Part of a small language model's weights: MLP 1920 GELU, learned positions.
MLP neurons of a small language model. Each row is named by its layer, matrix (up: input weights; down: output weights) and neuron, and shows model dimensions 0-191. Each number is 128 + 32 x the weight over its row's rms, rounded and kept within 0 to 255. Numbers have three digits each.
A block is one neuron, or neurons of one layer that tend to fire together. After each block is what it responds to, as a language model described it from the Wikipedia text at the highest values.

L9.up208:177117157119162157111112151143147168088095143158170189126100100148128105172119161089069120155079173104075143122163122097103131146121106106125117132168129170176161133150134102129154179122157133187145134141152187109108077103082116131136055093147183127164118175191124119124160149099102157088181083179133027091124113139136113056119141071124105186136116102120194187124141137141147167122092117138166151124136124102119108199091158127162133186137137134104179151106146135152148142151078113097132130148148219143126124135152174117163100094127135204123181110101104121185174150069118074103
L9.down208:079168131098130120139166124111128173138144082097121134196130165131153147086115132096112135087118206156093140113060100127083095075112096161157099123133123152185106096080134160141197134110112144151133071155121093123160139073122199095170154097111163101128114141048138146140120195152146143137088111076151097069119125197077131140122116144132149079117128150136128133139095193127112123164102158147183105094118131091070127120117100094135136134131099139191112113096122209140150142162169122117155149143118142175175129107090124147118124109169147120187059113140123127147117155121206173135
L9.up455:169104103065154112106117139185148148143104163129161183096144113143124104171091167090116117163079160129080149149096122087071104136142126099161094055080169122102148086154098115094136159137119156130149115185083085132143065137173094124088082147151127184147224134121087080111126146153120094145114147152136111134143163140152142157113151154131109089125130095116205146163140158142170174180100093155107065107167131132118146086171080136188141156185095119059095177123147162151130143160132123113111127126117050157121104162145167185108152131096138114208131161170150147158151092136108139141
L9.down455:127153135186114171194125138159125109123145072151099140081084127150079108078166184133139077127164111167102130140104138123074118080158164089096095162140121135126092117136154067101155123116146095159161142064173176135159082116149115137143113158159106153124154160116144094130177132132140154127135111152171144107065157092056131158055107107141121147148096118155086158131179106168184115150127146115114095111219126102157176095065107129147095088082074157131104142083095106166175132172136155095132091176130184119143170100117114105139113148099127139214083168180114075148100099150119082145
L9.up1280:198152163155096145142133169113102095073131129095103185139136051075151120131111116131104131114093122158133136098153155105116164116139099172132087101128130156158062100162111119146179135122173193101106119101095149137148132122097113114155144131055121113134118109161101100118137114114087159161133139149140139142165136114089115127137117154112186096125064138149090140133081127118182190155107132131092157089152077139165162162129180148125144100162165075131094161122096127083111101127111164141147189160110120143139117108117136121182092125130160128136092122097106175139080098106163105131
L9.down1280:144157141134070152154115096086127123103120173096116123166101109096193108139119115116179100161078160196102105145126139094161106152050074132141112106131138148131095156156089139137117145117126147112115105126163118123096136185158151099153094157152210140175132119150083111101158179118158144155165183164086159104152134166127137123129127145072150102139095128090150070203085118148111158073159118070132158115093136134150094166146101163190112102126108147097109177136096128142127149141114167092174150102122178092121121192148172126141126057133150138141166083099062108183141120090135122134
L9.up1339:169137200144137118106103124111119145151131156071139140132082132164082107185127092133174150137123114114123151160110133149167101132111111169125104135115121123133158103092126132125174175112125147151123091104143109153090123108151157166114103151151121100115185148133147070153124134123157174122082177172149059116144110133156144140161182110133145172117123136111085111121139121109117082153128156126082090086119103191110085101115094124109174129144143144123116132165125170170189134101163129135120187110124140182125132099047177086162099137067192220095088120090129067157157120156128122167
L9.down1339:107118169142115126144078162096113125155123131205072125083112126117141164183170122166153164152175130117115147150086125119179159147109140146134092130119164117132066153110135146121107173138140097150123105135172146114119074168131135143144103127121098159126145171157116135139125147147130156147116129144101130130106139164069154147122117163119075132169126144112146144130135159114142076112133083118191180154125164149152125127093174118186116181124141100106178123165105055130154120185143111171169089150100179169053125167086151165111100126140105142116150181081095075075159131080097102139
Auxiliaries and relative "who". Function words just before a predicate verb, mostly have/had/having (often followed by been) and "who" after bio descriptions like "is a Finnish footballer who".

L2.up433:147137150159180137102070171143157118139141151117179165159076125163131125173129115117129117105112172119081122156160142189144134096147120066127166108112185067152126110171124111136162154199137116213103102025137166121071143129102126163157135132126116050143154118110139142104105148182125171115099107121139151150120133177063107144125168110144095104187122145119130101096121069182104167173127114053116098102191113079106115139076143148121090134113114111113068135140137123142147108144095200151132145100143104140179133091079105053124122118097208141110095129095102156128140123210197077138
L2.down433:149108082168056076156099126123118122053114078185094090115109115089121064119177133138124124110097139123117124141137103142173143167119150072123161137139122108157083160106136125103195101198119155068102209174071134100157118095133095114117137092120103153128094085096100199105157105143175160149134118177104107116130136120123068143114112127072154104138101131119147087168123141118139118097106153100169124158170086170150174149141119154158116106127124125156077113122167054124121108103111138078115182040125141178138133136060140116182057096147173107106118149191147086159158141139140134186
Finite auxiliary after subject. Finite forms of be/have (was, had, were, have, has) directly after a clause subject, often a pronoun: "he had", "they were".

L7.up837:180109120102100095123125218132071147109189184162087138120126107156147131139136125125117117111155160172127110097120109101126130133137123131153070138134127113157115105182105151119052134172112143137110131110129177145123194175081096117095138133164097143116139095178157126082145138143127114118119081101119145140103121122140117090131120174129126182131121123175133068107104112148194205158082087127075106062147114153080127069136144125122140125124150139134016136078055126152113153143102099174136030179099117130139146158130115166154115126117147096130115228121145204141125093064151094121
L7.down837:105152148152130106118131191136114163157109099122128116111190100181133116123138142151120122172163083119142133146120158149077084159121149090135099120163166133134115084126136134115158170099121124158144148128124143109160122097133147101113128131139123188103157133095137139145104108114121142163153158167142105109184100116191084102085120124107125087206124145174074134088180127124113123119115097156136138139140172132168184089139114157163134086071126128144188105038142125160063133157157149138122137122182132152122185143219139184117135114115137141137106147141091114119080123130103095164
L7.up1293:132084166115096079121081152099129085200117107096123072104142166155145184082132092196173113132098180169106074114179142140144128140171087134155093140083146128143125128082117145174176118109074125140158089107106135099119131133158111200109152171167103112102095154094116112086083148115115166157119153114076114193114143069156132123106137156170125141117112089118128156104158126113110114187127197161110135098128105145141105110115054121098125149140085097154135145115131073180155133167108125159160083106120154097118092094101099138080082192089146128163088117148158138112112099144204071113
L7.down1293:131099137177116107219115162056181076126057109085104099112148173108099131134146164174107109149170153112151114111141126066120163116131120102145145126133177156106132145138129119163167103139117126099124099128154161095107177125112157168126157175133109147162114133131115129145135113125128168160182149125097147074097120115141116162128168181156150110098108111127098117108157123184062114121049159084120101087178098109100072156139049084109105139134152109172206123145144135119163099149113146144179131125111101157169160089149094132155104131101010184119118122154128127139166071075160118123
L7.up1542:082102097125076168176119118077081190078074132160122125100138132117125104110112107125074149148129149215170129147114142182194094124110175144135137145120110142167170124100123106109129070137167144172138097147148185110089147157138158189191155124108092064131122141103137153212147153170121130106117097099106146083167090111126116146074119148169121150177147119099078135107204099143112070145085090111103093135085119119156064123143174109145134180097126138177193125125162157115100166186088117160100138139127088115136100168110112069087141106107149096146146164131153096084133177125121088066
L7.down1542:242094120105132173153096085082106089099102141126093147131151100108133065171121128156150108103059105102107129152071126106111101060096127120209175194155159155087162104172107120105126099128137121161124140180119144057156144122116183155177139124151140142131138139108116131134087122128113115112107125135182151119178098106082028122100128104181131172119113108137071177156149155124159157205078141116112160136123112119112132138126121204156159134084116127131104141076166099102097083117117169126124135084166180138143149122128080185076136095126127152163172131150191144113125124094117138135
L7.up1639:109112104050107093070155091141122121116155096128094130144101161179144140134114095145184132132092144126072140117185086089104102127174127174101169116062155130142117150155186119121103150100121098165090107173171139147084135133159090124134157108092141093076112109112119160097150089107097100140139166144115129176103112126101187079148151164103190207076121120058181147127099192148097128159128083142155147122103188104155138139082119088157173126142149107150095126143117099105093077106040132083101116111194045129111088170121135206088107109178147150136179147121105155150128146090163120156
L7.down1639:087137149173153079102147123143221009154132105105205045178124128110123089147139114149144177153115141060126130086104196117122115103181136113102120116130179093111134122103103139153118169158063147115151147115152083113148115093076150099171068130104102160143170096100170148176116148173152122132151118103102136144059092084130056147162111151155088133135102144168168067164126141119133109145082177119123084123156180121126101169147123206164161086116109095140085126147129128124148109145084121154161079205170087068104101151095123131127160080106068129151140137157134122178132094074077147117
Word-initial D fragment. First sub-word piece of a split word, especially a capital D opening a wiki section heading (Defensive, Descendants, Disc), plus pieces like dis, (s, An.

L2.up469:161170171134139108113132131112136090161172092108107140105135110136090088105083134158130109126149087133108125118145108063094155102106108156146126147111153123142192139108113120093150083144098044185160098099115141178156081058162123150110069127080066200128075097135191165110135082114137143162133148145115082171069087068090181188127114151111136128146098161151112165119081102102116104183107082123113156116170129114085130086138085081154099162136138134187130145116125150132168147196126090158167117057138087136125109211129086131133086144113123118205092111144150103137124086130025164138
L2.down469:152184171129129085158131107146133076145171127097107140116106103127116112131095123186156096101154132119105193162160099197132146125115103163127142120172175120108189127113124057112178122144103061152145170029103161153093107067114134128118058120098107170122121134152126143116155117131148141110142089113109097107097125066170104130099128218084145132121122160131150128163128106109155118158117150134090163108104180122141064151132112085133099084099165138179126161165122148134150156111180045129153068133169107124113120131180146178140119108123102125214076075159132105124134070139099078111
Word-start fragment after bracket. Opening capital-letter piece of a split word, often fused with "(" or a hyphen, as in (V in (Vicky, -Sh in Sat-Shudras, St in Stoyanov.

L7.up208:137099113087161111059103130101135144072152173061102161122186141122106054101164099119188098150153125144118151170156096125081131127125106104145061131114084130104094118177169174154175157113124143077114136131088104114204134103160063121111145159086148101136138150142092129038162129125121122173168168164154129095086160124106078168136065158089134106104110106074165160138139147105130158166144157129171148112088082165121148159076079141200115164152140096147096170130138137159122181159151143090157149119184076184116126085110139100146168124073064093100056160111182194138178135113118096134
L7.down208:102142123154064091105124104144114076126139124199105057125086106143108120207130128152141072132157107087125140163148141156149120133126121114131133105073128100150068093115100124122044175115177125109092094108143146138151114125061107129154071105090133100103135092190116127140168126143142155114114141182176121071135166128125171138157171119090112137129116149074146174146158121096191141113108045142098110143120167108122098065087138094155194111154117132195084165110135115131169165179127125121125173160122087168182121125132113144114133081185109115202168120100108137101084091149074145135
L7.up1150:143094147143134110114147092148092119122119087074145112148106059111154088172180116075049088109080187117119097147061149185141099133180129132101137163074088149131144137130163145150121189104158136107136202075152138103130059104156154118091182143116172096120088176102102114147119129148090105154123129097097114107137157136127189157119163116156171091124113198062109118120179149115100114091078163116144094141154187130147070149140094102135134098180134152140201150124089105123110126140116131131177089176136130157140092133166125168106103157121116143083221144122089150158171126146114113161
L7.down1150:128141082135056133103099084143107124140095121101108108134111073101084166089094161095124152089091113140079113065046103114094165160037062100159131104156123110127162117185150156170158115213106080106140137113126144113158191116119137088138178194067088145185120084106186147065185172132104194142132078105159158215131132128117124121170159095082115135153137096109128091141162144150147180116152158100143106124110084134129150175115091105127081093132073135093140121190108119081143100155136142093208162190166069094120129097134147140121090133166201169124137068138125079153150180150081138150
L7.up1388:124112108158140151082102130115110125100152105161131129100085181113120095126086121150128123128190147093192160180080146093148134156140081154143084122148159182117106070128162114097222180110149100102139140178178090105146163093123158038100116164114105175139168071092140147120110197116124083143113148134096148147174145107174153142139163163134105124132100123111132130126148140118088136135104143121067127137097104156144110119139123117180059111178121178152191149122113128078130115138160126127132163154093193162147129113110104114170132123088142144153102085098129109142169019115187103131
L7.down1388:120122126109086122170095091124156135132138127098125096111157113116075128162135132106168068086098110103126154121181106128126088120144141132052137119128102163123152120148087090157086076097113114124176131141104082124151123164212120119168189083098089119125118140150092110189142127119123086146132129135163082133059092090146160166136134098110135125105104138124087143135143179113129151066160103148104095161163143077145137102138165147168107146079114137131157132225168084118153103143126137131112079116152133099122189055150132169111158079149111149176093129116158171131164111177182123080
L7.up1553:143106186159148105138103072136176146069089147136169116186098155192149043141138124110075128139100159077203154152101129084067161179126129132144084094153189101089135093169173150076130158098114130108136222106181094128153106105169175110134157146195122143121134135124110126145138122169155079126147120151131119123135182148154157123178129126095186115130146111136108196154129136163115165124215127083098132119125134066158142140118153178090138129132196106090102155138142170126155125156114093097171119051095135149111103108138072178151120139164108126129109074123136157118165130171117140089
L7.down1553:149126154119034164121112084139128167141194154174143102114133106094129122160095115146193079175139131131119174071132107209149126127106092204123113171129173064109149082153139153139121114115131153148108143114124124169105189121114111106081178093129096147113118120125162099126124182065131111120154060063165108169133133150138138119103177194164128094109092127095117159141165157139120122104113126119107139117182175139073136087097096053136127120165189122123157123126152168099142074139160166083097142106129142139108082197154176132145108119124215176114169100148122088116152057138153128161
Clause-opening auxiliaries and relatives. Words right after a subject or relative that start its clause in biographies: auxiliaries had/have/has, relative who, pronouns he/their, as in "footballer who plays".